config.yaml
init_std_qkv: 0.028
init_std_down: 0.00247
lr_mult_o: 1.09
final_lr_fraction: 0.1
MLP neurons of a small language model. Each row is named by its layer, matrix (up: input weights) and neuron, and shows model dimensions 32-127. Each number is 500 + 25 x the weight over its row's rms, rounded and kept within 0 to 999. Numbers have three digits each.
After each neuron's rows, "fires on" lists the tokens most often at its 100 highest values on Wikipedia text that the model never trained on.

L5.up551:514447479510501522525483488429504549495493514523500482458519499466480471544511481513466520547486538517471495452498536512499516478472515483490498526489503498435508536468563476499478509446482521472501525480526494545470494501494497499491500503494512497541507504543487514505510489474486489480
fires on: "ur", " each", "ra", " of", "th", " instead"

L10.up153:527474439482530525515446488501473492504502472523479476530488511498484485480465482477514516501530541496525453495486513534506525510491502495470516518491501513463477495514522493496509478526506473481497501532477490521506488513502562478494503528458507449495474452501450516482499474438460511493
fires on: "\n", " |"

L6.up166:439462494484521507482489482496519536513509482528472467513514519492506478466509494473527488491505437516489494506508469538520474500509483515480511497531504473507509497469473504502505530518499529541460523535476501506541514491522551541488484493496543498462489486513482538524469458507461506539
fires on: "e", "a", "o", "am", "al", "u"

L5.up358:523485471497498475530499457438534498476493495512483502483495511508498480496532464501508485488502482509520531500484492524497538452479532497489530459475474476467520498505498511495495503459473500454509477493510489518468480444485472497488518436526507503525558521527501499531546448487488480474
fires on: "o", "a", "ra", "er", " each", " separ"

L3.up772:511512519496482501497511487505510519534476450474438489474459521507516484498521496434521539479516513527510493500480502531517516490523516505499480463477501489507496448510499494491489517533488507447485502487519498569532490492466538512485488506511467512527537481536474485509507494495534513484
fires on: "og", "aw", "w", "oc", "r", "p"

L10.up463:502471476514506490511414456493490524508494503505472454502538539523497507509512522512507533487508529531521467514522526510504497507511496484480510507484511480504508501508504500494454484494506488540464505525483558484520489515521544510486517510487508466537496499475480537498484497458501509510
fires on: "\n", " |"

L5.up22:517535475480517531524514506505525473525505529483468493506443539534521462553516515486492527525506508532467504528490507501515504474506487502502528510511516466469541455539549504473485518520525499513494513520525518514506485502544532513529484470558523513494480492480472510503473492540475465500
fires on: "r", "ur", "ro", "ear", "oul", "v"

L3.up239:498482473510483503504505467509517481487489494475485458455486473509482500462532481525498530486509466476551484487493504512487430551532479478446546513509544491499466513484498508474483526491450498495472479501515472512537464551493508585533485480531507539507490493543516458497497497487449480506
fires on: "ing", " following", "e", "ers", "er"

L12.up75:503489529478531495508466517529501485582544527484490473492457526516480475499515481490499527483490481473496533478529489545502510455539533516523494484528486492475496471524496483515504508521507462522481551495477505483529430500496455502501496535445540479488481504485503486515505512462476520469
fires on: " r", " rem", " Rem"

L11.up791:510541515458500506540490516536530503520502503463485477440493522512461452470475495498515530492513512517496540587494461535495521489490533489537502520520521449517489472536542518465479523518523463544492504478524473505486488505504476468498511538461527485498496516479471514516515531509488519504
fires on: " m", " R", " r", " h", " species", "h"

L12.up724:464448465537531502470477495493526514465520497479501480466494495517501500446466466492500534482529454510441459528560497500512476529492486482506472457489504502489519508516511499485491520498537538542512512534467498514533480523496534500504505498514518495480517524529524529496494511503452493512
fires on: "o", "e", "u", " He", " Me", "-"

L11.up541:524507468479489468537488502511521554502478495501465472425522515500471454485496515510513543467562495527485471504502497470481509487488455544495506512531473498513521472492511526416518503508485497509520503506470516512522494543522538493518524467476489475463510493515492493475503486487487533508
fires on: "c", "m", "f", "p", "l"

L11.up719:498522486509489509490520521526530545554500485549466496475523511522498465494487546496488562503531515529493495529506524493514485482487505473521470489483476510463495448490453503473510541475520472465504546489504526488520497484471576479508525541539544484443502491511455495485537527513493493512
fires on: " b", "c", "m", " \"C", "t", "T"

L10.up73:500476503507503514485457496516485530510485511478508452506511521475488491492511504501521494477472443525512487523560510500518456518544493534452519500531460492527503518505486514481478476480542486536492487491487531531553516514518527540501470518497522464493469503531456540515489502463509462534
fires on: "\n", " |", "–2", "–1", "–0", " a"

L6.up1023:519506458519534505510468472498492486511504477538489470506502524488496507530474502452509502457523509494481491505513526546470558478534483510505487496490516515490499526510506517485498505511509451522523497483468536534505489566489540491510528498481505420494467482486458494510499479454468489492
fires on: "\n", ".", " |"

L6.up446:483495547494550475525455493513561497488508512514496539508500507516535506511520517514510504473535492506477482497529496519526484518538536514495506484524499500539519562522488510476526507525499488524514496520458527490506540484481496533508519484481521532466557519514525519495507479521510496468
fires on: " War", " or", " However,", " But", " Des", "d"

L13.up193:508457518468517556507460495521514503541479525484501493499493490497545483487478477511487498526516478545510531475532475547497482511518522495496519526507441483432501516466493463503492442529473494489471517522494547518521459518498501514480450485500512436501521468485470511527482504447514524488
fires on: " r", " rel", " spec", ";", " ="

L6.up568:485532489508565502450443496495486528498515533501484503503474532515522495505536540476549466475498541490509489504521483515491552488492488519480501504519523489506512510508492489464412507497541476539450493493465534508473530506496507534527492531489507459528530483485533511483474473491489497473
fires on: "\n", " with"

L6.up244:474522552519492510572484474554542495512511493560507541524488502512521509475478509491533480464511476485507486505520471523497512568523455520505471489490528519551458487517451513495505510545524508531533482530496474502540530501501470526497514509496510528483537494504521509510494491538514487492
fires on: " War", "es", " |", " =", " Des"

L5.up1018:524492481490522511518547527494486486474513493506487479522430520496507469560518498504467499521455514516476481506493523510502521462483501497504529513483514471439455456502534476502458492472516521462520521471540506530467487479513530490494477484523521517510505483483484501518472467514466474467
fires on: "ur", " released", "r", " of", "C.", "il"

L7.up137:474499485475510460532483489484445466457470499488458475449492494499483485481535475466481507470481499505510478487511484483488499444489459465493497453500477484478492445504497473464454502461490473506469466533519476497480472503486472483494480480505470499504476443482483492488506491470518484472
fires on: "el", "ull", " for", "h", "aly", " As"